python train.py --norm_eps=1e-05 --qk_norm=false --schedule="wsd"
MLP neurons of a small language model. Each row is named by its layer, matrix (gate and up: input weights) and neuron, and shows model dimensions 96-191. Each number is 128 + 32 x the weight over its row's rms, rounded and kept within 0 to 255. A neuron's up and down rows have the sign that makes its largest values positive.
After each neuron's rows, "fires on" lists the tokens most often at its 100 highest values on Wikipedia text that the model never trained on.

L4.gate229 [ 92 134 138  83  65  99  91  99 126 121 140 152 106 166 106 112 122 118 101 151 122  57 151 108 146 152  65 132 164 112  95 145  91 209 118 113  87  98 147 133 108 120  79 129 109  39 189 142 176 108 169 125 177 123 151  77 119 160 110 134 136 144 108 111 113 135 103 115  67 107  82 152 128 114 145 102  86  97  93 100 216 134 171 114 152  88 113  93 103  73 120  97 106 115 150 114]
L4.up229 [124 108 135  52  51  89 136 136 113 188  87 116 103  89 146 150  92 145 121 104  79 153 123 194 127 136 104 124 120 112 159 105 103 188 135 173  56 119 100 143 105 128 120 129  96  53 151 157 118 137  97 141 100 138 133  94  62 109 122 178  95  63 157 109 104 173 141 154 159 123 110 130 155 127  95 172 164 120 134  78 136 124 138  92 126  72 101 119  88 151 136  98 116 128 148 119]
fires on: ";", ":"

L4.gate153 [184 112 173 124 135 104  98 102 104 141 160 179 135 100 100 169 117 100 127 133 126 129  99 122 133 168 116 145 122  88 168 100 104 128 127 111 140  89 141 102 152 100  90  97  90 121 146 114 201 145 107 136 129 106 134 114 117 175  50 144 115  94 143  65  98 146  84 107  77 138  95 152  95 133 123 117 105 176 117 111 153 124  90  76 126 142 103 112 143 101 122 148 106  66 167  67]
L4.up153 [ 93  55 152 158 143 142 134 154 161 123 130 148 122  88 120 103 133 147 117 148 144 133 172 157  66 152 136 102 105  65 125 195 117 179 115 132 128 139 113  97  65  93 142 150 100 113 130  93 144 158 113 117  97 122 150 154 116 148 120 222 160  84  90 114  99 121 135 159 181 129  85 128 139 103 103  97 133 153 101 113 110 172  89 109 188 161  77 121 110  90 113 104 189  66  53  73]
fires on: ":", ";", "—"

L5.gate657 [111 140 165 182  73 157 100 144 139 101 135  81 124 165 134 115  40  93 138 155 120 100 176 153 111 133 117  36 127 125 104  95 160 134 177  89 133  82 180  75  88 149  76 148 123 104 118 132 144 123 108 111 118 102 137 128 143 181 139 116 126  69 153 140 100 163 105 158  63 121 137 129 140 145 131 172 136 113 153 164  90 194 111 166 118  76 136  92 153 117 100 168 119 108 101 126]
L5.up657 [117 193 136  54 151 117 165  73 144 127 141 190  78 123 156 141 115  89 107 139 147 166 115 139  97 108 144  90 168 172  98  61  93 134 159 121 157 129 132  93 155  61 131 158 117 128 141 116  98 149  94 187 124  98 133 129 130 139 159 130  61 150  67 163 132 112 136 125  95 119 117 101 149 143 160 115 139 167 119 105 130 120  60  73 143 140  75 130 137 176  99 120 122 145  81 190]
fires on: " but", ",", "use"

L4.gate604 [140 187 170 116  87  89 103 125 129  88  80 158 136 152  69 165  70 116 160 135 128 122 183 129 125 119 131 144 118 126 121 120 104 126  86 135  91 157 180 148  89 126 113  99 134 196  96  87  95 127 106 163 163  62 166 132  72 113 137 154 118 128 125  80 139 101 139  71 203 116 111 147 104 141 148 145 105 155 125 145 150 115 125 139 137  74 125 144 152 158  93  92 144  82 119 191]
L4.up604 [152 116 146 134 106 150 151 114 119 172  91  81 113 162 119  55  98 124 131 109 117 136  80 163 137 147 120 172 146 159 124 161  77 110 132 126 107 138 169 143  70 126  96 127 163 144 139 130 124  85 150 131 111 152 170 159 103 125 120 136 130 140 164 136 108 197  95 131 130 154 104 159 148  74  82 118 139 159  83 167 116  94 161 117 191  47 166 117 151 135  69 129  84  97  83 143]
fires on: "."

L7.gate659 [ 91 155 161 123 146 129 125 159 154 105 129 119 148  62 171 110  86 105  82  77 129 105 129  68  62 169 111 109 124 138 110 107 131 111  76 128 119  76 115 125 106 112 104 128 170 150 150 178 134 167 152 120 111  79  87 137  82  80 128 123 197  84 136  86 172 144 157 134  94 187  99 158 139 140 198 150 140 155 154  96  87 145 131  54 117 121 132 165 205 151 152 126  72 138 132  73]
L7.up659 [108 161 112  91 135 112 135 128  82 128  86 102 112 150 136 147 142 182 148 120 208 145  86 155 136 143 143 210 255  91 128  72 170 131 146 160 176  82 133 142 155 114 166  77 134 121  88  99 187 101  89 147 121  52 162 127  97 132 163 124 165 107  84 172 177 153 139 164 126 143 150 140  92 102  96 126 144 130 129 152 111 121 122 160 189 114 127 149 152  97  81 177  94 140 108 176]
fires on: " |", " of", " for", ";"

L4.gate549 [128 114 123 115 135 191 131 120 149 172 153 186 102 101 121 125 127  78  87 159 133 109 132 136 125 152 138  82 144 121 187 163 158 158 131 132  88 155 120 118 100 168 100 168  92 110 140 144  88 189  28 100  67 158 110 117 140  63 157  98 155  89 122 166 157 116 187 169 114 145 117 212 178 132 134 175 136 112 145 137 154 106 139 158 138 118 170 157 149 118 111  94 129 167 175 156]
L4.up549 [130 186 100  80 104  99 163 102 185 205 145 202  87 106 118  85 169 148 131 189 159 116 103 201 142 129 119 110 142 151 207 118 114 119 136 161 127 180 130 142 150 173  96 166  76 105 124 156  80 128  80 120 176 130  91 151 100  82 146 135 121 130  90 188 176 132  76  94  57 141  98 142 106  92 171 151 139 117  85  92 173 139  95 151 159 159 142 147 118  76  64  93  51 215 114 112]
fires on: " ("

L4.gate369 [ 75  79 186  85 139 134  79 142 138 100 169 126 112 118 185 151 163 104 168 169 139  26 161 139 144 161 116 124 141 109  53 153 137 126 110  95 142 156 126 103  75 141 131 146 150 103 154 126 122  93 175  77  73 164 146 104 142 160 122 149 150 118 126  83  92 127  99 183  88 147 108 128 145  90  93 163 136  56 186 124  96  88 146 141 129 155 132  88 123 119 156  91 191 132 124  97]
L4.up369 [ 93 152  71 117 162 118 186 160 103 104 125 122 146 102 167  86 135  72 157 162  96 120  86 119 175  85  96 153  85 169 114 119  91 153 119  96 121 147 157 119 139 160 187 110 172 108 136 152 142 140 129 110 137 128 115  96  41 126 115 123 102  34 124 112 136 132 112 135 103 124 139 107 137  82 126 123 139  96 108 144 157 100 149  95 102 126 114  83 135 120 199 181  90 121 134 158]
fires on: "s", "'"

L9.gate422 [ 78  83 194 147 144 126 172 101  87 102 133 126 195 136 141 124 101 155 125 117 146 167 166  99  94  92 179 123 171  89  83 110  88 135  95 127  99 144 131 123 160 126  94 151 156 121 191 123 100 126 129 153 106 130 126  79  96 142 173 143 128  82 140 114 118 125 162  97 141 161 105  94 150  91  96 107 113 122 152 102 105  99  73 178 106 120 131 162 123  78 153 109 148  98 147 128]
L9.up422 [ 95 125 130  91 107  94  88 160 135 143 146 193  88 113 129 115  70 133 133 129  65  71 107 168 152 116 205 102  33 134 155 146 177 174 174 160 166 129 169 106 145 105  86 125 123 117  60 129 155 115 128 150 168 165 155 123  73 127 137  90 106 126  90  48 132 147 151  86 143  83 156 128 147 101  61 158 116 146 143  93 125  99 145 115 118 113 133 104 154 113 116 131 165 144 126 121]
fires on: " the", " in", "-", " a"

L7.gate702 [149 121 168 133 148 160 161 167  86 122 172  99 101 147 149  91 104 105 105  66 129  87 134 145 152 118  97 138 116 170 100 150 103  71 107 116 182 101  27 151 152 145  49  93 133 106 163 132 153 180 133 114 138 158 162  77 150 121 193 168 140 140  58 106 110  79 106 144 141 159 124 164 102 117 117 144 115 122 204  82 155 107  95 132 135  45 127 156  49 106 126 171 119 136 122 159]
L7.up702 [162  75 212 162 133 184 131 119  97 160  95 127  90  96 144 142 150 107 148 190 104 126 195 102 135 111 119 101 112  58 163 162 158 100 111  72 130   7  60 172 119 133 162  89 106 152 172  91 149 123  98 156  77 164 136 156 191 109 187 193 130 172 106 146 100 178  99 116 128 131 121 141 118 108  96 121 154 117 148 157 123 118 108 113 113  97  81 117 120 184 151 121 128 155 122 150]
fires on: ",", " where", " to"

L7.gate135 [129 138  89 152 180 120  89 113 124  86 119 175  98 129 124 115 141 189 122  92 120  92 130 153  81 105 140 137  88  93 136  85 101 119 108 190 172  96 132 162 123 118 159 162 123 138  56 149  84  93 138  89 149 106 185 129 176 110 123 120 142 203 218 163 131  98  85  92 183  93 100 142 145 111 128 157 106 108 171 115 170  98 176 131 105 174  86 145  98 143 127 136 145  72 153  91]
L7.up135 [205 130 129 111 105 113 135 136 167 152 184 183 118 152  83 125 119 131 123 100 184 121 114 155 151 210 135  87 141 138 158 123 114 146 150 172  60 144 219 158 139 112 120 172 175 145 108 151 115 125 152 155  78 165 152 160 111 155 140 109 133 130  97 140 154 179 127 162  92 123 144 112  56 133 121 115 182 108  81 148 100  91 141  93 136 144 160 129 117 130  85 138 144 118 175  96]
fires on: " and", "|", ",", " |"

L9.gate618 [162 150 116  95 129 139 130 148 178 133  93  48  97  96  93 163  94 145 176 179 104 118 107 129 101 107 119 136 139 157 122 103 103 147 120 111 177 109 137  96 196  57 170  71 121 155 157 153 189 141 111 123  98  97 179 131 108 132 152 121 128 106 118 137 101 192 118 140  79 119 104 166 151 124 117 127 130  93 148 169 151 133  83 151 194 125 145 128  93 118 121 104 154 150 179 131]
L9.up618 [167  77 117 174 161 122 110 160 165  67 143 118 191 145  89 126  92 141  69 134 120 118 113 138 117  92 166 160 177 139  79 122 130 160 111 108 136 130 172 129 107 140  92 117 193 178 123  76 169 141  99 127 120 129 141 144 126 209 173 112 173 166 136  91 122 103 156 153 177 120 107 196  82  68 188 147 108  76  74 143 126  96  77 142  96  66 121  96  96 137 127 165 107 197  90 134]
fires on: " do", " Be", " Sch", " but", " (", " flo"

L5.gate539 [143 142  74 142 120 136 101  86 168 137  54 151 101 140 164 123 117  83  75 147 152 108 152 136 115 152 138  81 122 112 138 154 161 152 113 162  93  63 115 158 104 216 122 122 102 142 144 133 128  77 150  98 148 155 161 100 128 185 155 122  78  58  37 135 154 167 133 156  84 119 122 162 188 126  98 135 182  93 138 165 137 134 151 163 176 170 143 154 106 123 125  95 119 159 203 154]
L5.up539 [145 104 145 159 129 108 120  61 161 195 120 155  88 167 148  96 116 121 152 130 137 161  96 142 170 125 119  94 160 144  80 129 170 135 162 134  91 106 123 117 100 145  23 135  75  73 166  87 167 112 130 111  97 161 128 126 146 133 143 147 163  58 116 118  81 162 166 121  97  96 109  73 134 123  86 231 167 144 142 126  97 168 145 186 143 128 116  94 105 103 163 111 128 132 127 137]
fires on: "|", ";", " that", "\n\n", " following", "asi"

L7.gate301 [113  91 125 143 173 132 154 197 123 133 153 125  85 186 211 145 110 128 120 103 134 100  99 122 131 159 160 139  91  96 126 156 126  92 144 121  98 132 133 177 130 169  73 109 140 143 154 105  94 171 107 139  54 114 159 127 152 139 188 196  97 167  93  95 160  98 154 135 172 206 174 122 104 109 129 177 110  93 145  91 174 139 130 166  89 110 125 147 120 131 144  89  80 134 134 168]
L7.up301 [108 163  74 114 183 123 100 121  72  46 123 133  98 193 138  62 176 120 110 168 178 111 171 175 119 138 116  98 118 118 138  71 125  68 119 154 136 102 111 122 132 143 105 142 100 176 132  85 156 130 110  75  99 111 124 132 122 110 184  69 107  65 139 156 107 103 113 114 136 112 198 127  71 117 165 161 163 152 129 130 138 109 151 100 159 126 126 106 129 156 128  88 138 171 155 104]
fires on: " in", "ly", " to", " not", " and", " ("

L4.gate195 [ 70 163 140 101 149 160 114 140 130 167 130 142 132 110 110 118 136 114 141  53  95 109 117 131 125 124  36 152  99 148 174 155  66 147 127 176 127 127 120 141 117 117  88  85 145  78 115 106 143 114 110 172 148 123 129 104 166 168 121 112 143 188 125  95 103 147  71 131 139 128 156 198 160 116 101 150 143 116 111  57 150 148 140 157 146 162  85 110 146  89 103 150 160 151 108 177]
L4.up195 [ 74 107 135  96 180 116 143  83 124 174  85 167 116 126 174 130  97 113  93 113 112 129 143 173 132  71 105 122 125  90 101 104  55 120 106 123 202 139 167 123 159 121 152  99  89 143 122 107  80 113  95 139  87  74 153 131 123 165  88 184 137  98 147  89 103  63 111 114 182 148 123 154 147 112 117  98 125 139 140 112 104  97 198 111 142 160 109  51 101 140 119 172 169 188 104  83]
fires on: " Van", " Mac", " mac", "ave", " Mc", " et"

L7.gate158 [124 139 170  56 152 205 117 138  99 165 161 104  73 148 140 131 136  99 122  80 186 146 169 127 177 163 141 120 116  95 113 141 149 102 137 118 136 115 107 131 131 135  88 121 128 148 152 164 159  75 109 131 148 147 161  88 117 141 159 124 121  85 203 113 129 117 118  96 164 143 185 118  89 113 149 145 166 115 104 173 159  99 167 148 137 129 202 140 132  86 163 147  98 117  57 125]
L7.up158 [153 115 118 228 138 157 132 134 150 106 166 140 147 126 142  77 132 162  52  96  89 124 106 151 118 121 115 117  68 101 139 162 151  91 120 121 180 119  71 157 123 112  99 130  99 213 181 155 118 156 151 147 101 188 160 120 180  97 170 173 126 153  76 166 110 228 148 128 158 161 117 161 193 144 148 113  95  92  69 107  73  98 113 150  64 125  94 143 131  91 163 104 136 104 117 157]
fires on: ",", " |", " m", " to", "-", "|"

L5.gate192 [128 103 121 172  30 105 119  19 135 159 118  92 105 104  78 140 119 113 113 168 139 143 158 134  97 101 124 138  88 103  97 112  55 168 109 141  67 226 134 178  91 127  64 168 100 134 151 123 156 143  67 165 143 125 191 132 110 132 137 121 102 157 169  78 160 156 131 114 111 145  85 128 170 156 134 147 124 130 136 120 118  87 115  85 121 107 157 134 145 154 104 115 183 200 124  90]
L5.up192 [124 137 114 117 150 149 102 109 136 132 128 130  94 161 131  31 121 128 147 120  80 140 123 191 153 181 121 142 113 130 168 111 155 127 147 177 117 176 116 193 104 118 111 162 102  64 171 107 147 155 172 139  77 181  96 139  75 108 174 107 111  46 133 156  97 175 152 140 144 118 107  57 103 109  94 144  96 143  98 107  86 127 172 137 195  57 175 157 135 122 190  93 166 161  62  98]
fires on: "."

L7.gate196 [ 93 151 175 169 172 163 148 129 166 148 124 139 107  85 122 109 130 125 143 145 147 126 132  67 146 130 128 115 159 160 109 141 110  89 118 181 131 102  87 126  97 135 137  99 141 164 138 169 104  79 209 165 147 181 173 156 109 117 146 137 153 115  93 138 143 120  91 177 139 160  87 152 164 246  82 178 152 200 152 151 104 161 153 120 152 110 169 148  91 111 105 161 117 124 164  99]
L7.up196 [ 80 120 136 135 114 125 175  86 114 104 147 137  95  84  97 137 132 145 175 125 137 111 169 120 146 179 110 103 140 171 123  32 126  86  58 123  99 119 139 156  68 149 123 154 157 150  82 157  55 122 151  71 104  46 181 158 113 140 127 178 141 121 146 160 120  83 111 148 106 167  73 127 129 145 112 105 177 164 123 172 152 125 110 152  44  72 110 139 126 148 189 150 149 181 146 111]
fires on: " in", " of", " from", " for", "ing", "-"

L4.gate109 [ 96 110 135 150 110 136 112  97 123 112 114  97 122 153 136 173 132 111 180 164 110 149 115 134 140 136 109 139 170 119 157  94  95 214  96 113 159 101 132 114 103 135 136 118 133 142  51 114 131  92 134 148 140 157 171 118 201 135 128 138 123  99 214  79 134 126 112  68 100 128 150 132  63 106 129 164 142  60 171 148 134 162 153 169 158 103 122 105 107 141 125  90 139 147  95 122]
L4.up109 [110 149 137 100 159 150 147 149 115  99 178 103 155 128 152 166 184  56  98 138  94 112  92 105 209  69 114 121 132 135 158  97  83 118 142 126 113  85  98 130 142  94  88 150 157 114 133 161 175 152 170 150 105 118 142  95 104 131 129 140 136 133 122  49 139 251 143 116 121 164 130 125 119 100  80 152 109 167  84 119  95 125 161 117 117 141 155 135 167 173 126 193 112 142 127  96]
fires on: "'", "000", " close", " US", " dec"

L5.gate510 [129 120 103 110 148  56  71 218 152 119 175 131 150 109  98  98 120 132 133 115  85 190 125 125 129 111 155 144 101 154 151 110 180  93 116  94 172 130 142 164 118 125  38 134 173 152 166 145 110 191  78 168 169 168  89 169 157  91 102 152 135  78  85 166 152 146 164 121  93 134 160 149 110 111 122 122 157 177 184 100 194  85 136 167 158 108 138 175 144 151 113 106  98 108 126 114]
L5.up510 [ 96 162 141  96 158 115 169 164 178 198 107  84 170 111 165 122 130 207  98 106 148 161 179  61 133 130 163 169 128  80 148 114 152  95 106 124 137  76 115 193 157  74  51 112 141  99 160 104 156 127  90 117 155 142 143 132 168 148  85 156 131 120  81 154 175 130 190 152 120 162 176 131  80  97 133 137 169 119  87  75  81 132 119 140  95 127 132 132 105 133 129 134 123 129 134  97]
fires on: " reg", " he", " san", " Reg", " coast", " sent"

L7.gate216 [194 137 145  78 124 158  89 129 110 124 160 115 133 125 164 175 111  78 142  94 114 180 164 132 145 120 101  99  42 107 146 150 119 151 134 124 142 142 143 155 132 125  73 109 121 224 187 116  93 100 133 100 196 100 148 120 125  50 163 137 111 149 107 171 108 186 107 122 137 123 132 130  52 101  99 117 131 101 100 108 117 130 128 165 160  91 110 140  59  97 165 125 138 137 156  84]
L7.up216 [141 150 112 106 114 169 156 153 137  45 118  96 151 121 128 118 131  74 110 123 162 159 145 139 100 132  54  95  39 117 124  67  93 164 139 131 120  81 143 178 107 110 101 130 200 139 142  92 116 128 128 141 124  68  71 127 171 110 101 170 103 150 149 119 115 179 118 109  76 165 114 187 132 106  75 120 119 131 192 102  49 145  97 166  99  90 110  77  87  72 167 112 152  90 164  97]
fires on: "ed", " released", " died", " founded", " used"

L7.gate598 [204  85 189  66 143 149 189 162  99  92 148  74 121  98  81 113 175 121 117 111 135 148 155 155 155 121 101  63 186 151  92 154 115 146 133 114 120 177 130 103 119 160  69 128 107 162 103 104 130 123 137 119 143 136 155 122 120 116 118 104 154 187 127 186 124 111  92 152 163 107 133 157 114 109 137 168 130 122 158  71 163 132 126 157 126 184  72  98 140 176 166 138 135 153 130 157]
L7.up598 [108 132 205 222 131 153 131 109 122 111 119 135 107  97 152  87  97 126 179 140 113 115 183 113 162 118  91  90 107 141  82 121 145 175 166 158 164  75 110 167 146 149 101 130  87 180  90  84 127 131 119  85 121 139  94  99 122 135 149 125 148 149 147 155 169 151 119 169 110 150 162 122  88 109 179 133 180 129 114 126  99  86 132  66 100 118  52 145  82 131 157 134 174 144 117 125]
fires on: ","

L7.gate559 [138 137 184 150 148 103 115 208 137 100 129 155 110 156 145  89 178 138 143 137 172 122 113 146 183 110 177 195  70 134 101 108 137 153 131  83  99 121 147  83  72 112 161 136 129  99 135  94 132 145 168  90  97 120 129  84 142 126 174 116 100 109 110  92 172 155 110 191 125 124  94  95 116  58 136 137 132  72 127 116 136  98 120 109 172 137 164 172 132 101 197 102 196 133 140 126]
L7.up559 [116 118 107  95 142 129  95 101  95 120 166 119 118  92 147 150 145 105 114 166 167 104 195  93 136 124 134 169 109 106 126 140 118 132 190 133 150 107 155  99  84 140 178  87 116  95 147  94 108 127 190 136 139 141 125  95  74 150  77 132  95 134  83 150 151 133  86 177 106 128 133 129  83 135 141 132 134 124 179 145 136 130 126 117 152 171 100 100  87 126 178 144 149  87 121 181]
fires on: "'", "er", " 2020", " into", " of", "="

L9.gate1 [113 111 156  87 118  99 208 157  81 200 120 165 152  79 180  97 107 157 146 102 102  91 169 151  81  77 101 123 154 155 136  89  69 171  83 119 169 211 169 126 132 132  94 104 124 149 167  95  69 109  89 134 155  74 158 133 112 130 145  66  96 138 124 114 100 120 123  97 124  66 116  96 123 115 123 167  88 147 109 135 146 138  84 152 162 145 150 115 144 160 180 134 137 134 207 106]
L9.up1 [ 61  83 202 118  83 133 143 135  67 192 160 191 127 142  93 117  99 169  96 117  95 110 153 113  84  87 179 148 110 104  97 132 133 149 136 130 186  91 181 144  98 157 144 122 151 137 125 138  76 123 179 202  96 124 132 125 129 168  94 102 169 131 121 150 115 148 133 132 176 175  74 149 100  74 107 128 100 144 104 169  65 135 142 115 154 128 145  99 139  82  92  65 120 156 149 107]
fires on: " the", " a", ":", " at", " as"

L4.gate186 [144 123 143 142 120 136 129  79 138 122  68  79 141 163 103 109 122 123 172 181  63 115 146  87 113 151  85 122 124 131 148 117 143 171 148 118 137 132 175 220 166  93 130 135 136  89 165 108 150 121  74  89 157 177  90 137 164 194 145 146 129  75  98 140 156 125 115 101 101 116  88 188 132 159  95 186 128 141 184 118 108 175 177 161  92 101 176 130 124 143 112 119 126 150 151 154]
L4.up186 [189 170 132  95 164  93 114 117 104 208 118 155 136 142 145 117 107 119 110 123 115 135 144 124 136 171 107 179 113 147 186  80  88 149 136 137 170  84 102 170  96  39 117 106 174 146 106  97 176 141 113  88 151 174 136 150 145 130 143 123 135 114 117 147 119 143 142 144  92  87 112 143 130 122 115 106 152 131  97 134 117  38 129  58  70 137 106 105 119 106  78  54 101 108 133  98]
fires on: ",", " that", "\n ", " |"

L7.gate28 [122 105 113  90 129 110 132  99 137 111 139 109  87 115 138  89 113 143 114 182 129 141 127 120 182 121 141  95 124 100 130 111 139 158  96  80 159 202 142  99 140 157  83  69 141 119 137  87 129 102  96 119  92  72 119  90 128 132  84 157 162 109 142 197 105 114 125 152 104 145 120 118 126  86 147 179  88 110 147  83 205 124 160 103 141 181 106 107 113 115  82  70  73 171 175 179]
L7.up28 [131  77 128  78 130 140 149 140 162 112 100 124 131 124 133 165 168 130 170 137 148 137 154 120 129 130 105  49 129 100 146 151 160 148 159 108 107 146 123 121 119 162 103 184 163 123 120  97 132 109 126 156  89 123 164 120 132 128 152  72 136 122  74  48 136 103  98 124 195 174 137 144 147 173 134 115 117 123 111 162 161 143 169 123 187  89  84 154 101 145 164 143 135 150 103 122]
fires on: " of", " the", "–"

L7.gate496 [111 115 157 149 103 139  72  82  94 113 169 129 135 123 146  79 102  79  77 140  73 101  79 112 122 135 114 130 105 117  95  90  84 111 164 108 124 185 164 103 147 101 198 111 139 137 166 106 113 114 116  82 142 117 181 143 166 172 121 122 123 126 200 191 124  46  82  99 121 194 131 109 119  84 154 164 106 147  91 151 106 189 143 102 137 131  89 155  89 117 127 116 105  94 205  76]
L7.up496 [151 148 155 133 140 139 134  36  71 107 132 116  79 153 140 210  88  96  93 131 116  58  71 168 105 176 152 171 106 136 117 124 143  54 164 105  59 184 149 127 126 143 141 108 135 161 150 125 124 109 106 151  89 114 125 131  99  95 127 110  88 143  85 147 135 129 137 148 187 159 111 141 166 117 179 139 156 101  88 128 145 121 171 149 155 143 152 134 107 155  77 105 134 152 150  73]
fires on: " |", " and", "|", " as", " to"

L9.gate527 [132  99 164 138 134 138 150 112 114 180  88 201  60  59 123 136 112 136 177 118 100 123  57 120 156 142 154 123 132 129 174 121 115 136 119 181 179 144 157  61  97 133 122  86 139 113 140 119 156 205 142 106 131 110  94  94  68 213  84  91 113 115 151 153 105 109 147 132 163  95 140  96 107 127 165 123 111  82 107  90  83 126 169 168  58 147  52 109 135 136 157 102 124  73 146 152]
L9.up527 [224 149  84 111 127 125 130 201 110  29  90 107 128 133 140  96 125 156 120 144  93 157 181  83 144 150 102 133 160 128 101 128 114 201 138 142 105 130 110 136 114 116 123 146 119 102 176 106 133 107 103 128 165 131 147 106  87 138  99 128 134 186  84  75 111 108 156  96 111 104 186 107 110 147 161 144  97 102 162 110 160 158 108 111 188 111 145 133  81 193 107 103 119 177 117 138]
fires on: " in", " the", " of", " During", " during", "In"

L9.gate73 [ 99 121 129 140 122 104 130  79 146 117 147 127  83  95 129  99 105 156  92  71 165 139 134  78  51 119  89 133 105 138 141 124 140 132 129 151 125 145 124 129 175 125 123 155 165 127 155 187 137 114 144  96 175 154 138  83  83 135 135 131 100 130 102  85 128  54 103 117 131  95 108 119 171 116 119 116 108 128 145 135  77 136 184 129  75 111 132 112 132  78 163  73 161 134  20  90]
L9.up73 [ 99 110 162 165 138  98 104 129 125 145 179 117 138 160 121 101 129  58 114  95 100 153 141 167 132 158 138 207 124 142 102 112 113  90  88 214 143 128 143  96 109 153  68  82 113 165 116 150 225 136 107 137 112 150 133 110  73 133 152 192 122 154 106 135 117 177 114  97 126 171 118 152  70  86 110  91  94 144 166 153  60 114 209 121 151 114 125 148 184  72 160 114  99 152  58 185]
fires on: " |", "mi", ";", "iss", "|"

L5.gate201 [ 78 160 175 158 128 105 196 119 124  25 109 152 127 157 133  81 106  94 131 182 116  77 129  94 126 115 149 154 130 102 114 102 158 102 121 106 137 141 148  97 132 113 123 164  94 141 130 114 102 166 146  99  77 138 126 195 119 134 114 191 115 136  78  53 180 111 211  87 119  88 104 115 138  93 117 184 152 106 150 126 131 178 162  95 122 111  68 128 194 134 111 135 119 113 122  94]
L5.up201 [ 98 130  99 119 100  99 214 156 143  90  87  91  65  99 126 146  84  48  89 122  97 128 157 128  99 149 111  95  96 131 132 134 124 186 150 120 117  33 133  72 151 165 109 154 141 158  97  96 129 154 155 126 173 114 105 156 107 140 118 139  80 139  45 116 159 115 162  82 115 128  87 116 130 149  92 136  87 139 130 150 141 154 157  82 116  99 179 108 149 147 104 157 122 134 170 102]
fires on: " the", "s", " a", "ute", "-"

L3.gate645 [128  88  62 134 156 127  70 145 110 121 113 123 103 141 156  92  80 157 130 138  97 114  89 123  97 133 195 118 138 121 199 152 190  94 142 134 161 126 142 176 158 142 114 115 124 163 127  76 110 136 105 177 122 133 106 141 141 115  93 126 151  74 119  39 136 153 156 122 114  99 133 134 157 115 151 166 106 148  91 132 137 179 149 119 198 119 149 132  90 102  85  90 136 145 145 146]
L3.up645 [ 61  90 103 125  99  84 150  70 148 106 189 102 144  93 127 132 155 136  87 143 109 163 155 181  76  95 113 123 146  82 151 140 127 132 134 149 133 102 100 123 113 130 177 115 116  96 106 107  65 145  69 190 190 130 118 125 102 131 126 139  74 140  99 146 156 111 165 140 127 122 138 170  78 166 159 112 114 119 105 111 193 121 174 129 111 138 204 128 121 102  63  77 153 113 153 124]
fires on: " (", ")", " |", "−"

L5.gate573 [156  62 141  38 171 121 109 137  88 195 157 120  76 125 160 119 124 156  93 105 142 119 125 108 133 135 152 177  78  91  41 158 106 179  99 111 159  81 115 120 131 115 127  99 151 143 184 103 122 111 112  92 100 129 131 109 164 168 143  87 105 150 104 117 126 114 134 182 170 105 132 136  77  31  90 139  80  78 173 143 104 137 178 140 147 122 157 152 115  75 120 142 121 140 144 108]
L5.up573 [168 100 148 121 130 174 188 151  83  78 129  96  79  99 156 144 147 175  69 129 142 138 188  76 137 165 165 147 112 115  95 114  80 122  94 100 150 131 128 153 155 148 240 129 100 176 118 134 198 150 140  96 177 105 128 117 118  79 106 102 113 158  99 137 114 211 113 127  93  84 120 131 138 103 113 132 196 135 156 117 140 114 119 134 127 143 148 178 140 117 133 130  93  95 161 155]
fires on: " on", "d", " of", ",", "ng"

L7.gate408 [148 137 113 154 207 122  59 106  74  75 158  99  97 120 108 161 163  98 142 142 140 130  99 140 153 119 140 135 124 140  93  95 122 119 142  80  51 138 140  92 111 181 106 135 172 134 189 115  75 122  88 140 117  87  84 139 157 116 173 121 199 142 133 131 140 137 132 105 151 166 131 133 216  98 153 181 119 144 188 147 119 153 145 160 101  87  85 104 121 110  92  96 119  83 162 139]
L7.up408 [167 120 134 137  49 161 120 116 184 117 138 109 166  67 126 190 138 154 190 133  82 117 153 108 198 153  93 131  69 115  88  94 111 163 116 162 142 111 110 155 115  78 115 181  79 114  84 133  91 130 129  78 154  75  88 205  84 138 111 177 164 159  87  72  85 170 103 104 114 114 121 146 171 132 107 129  71 132 125 102  80  69 143 203  96 117 141 122 144  82 155 130 127 108 117 159]
fires on: " in", ",", "hed", "ed", " place", " died"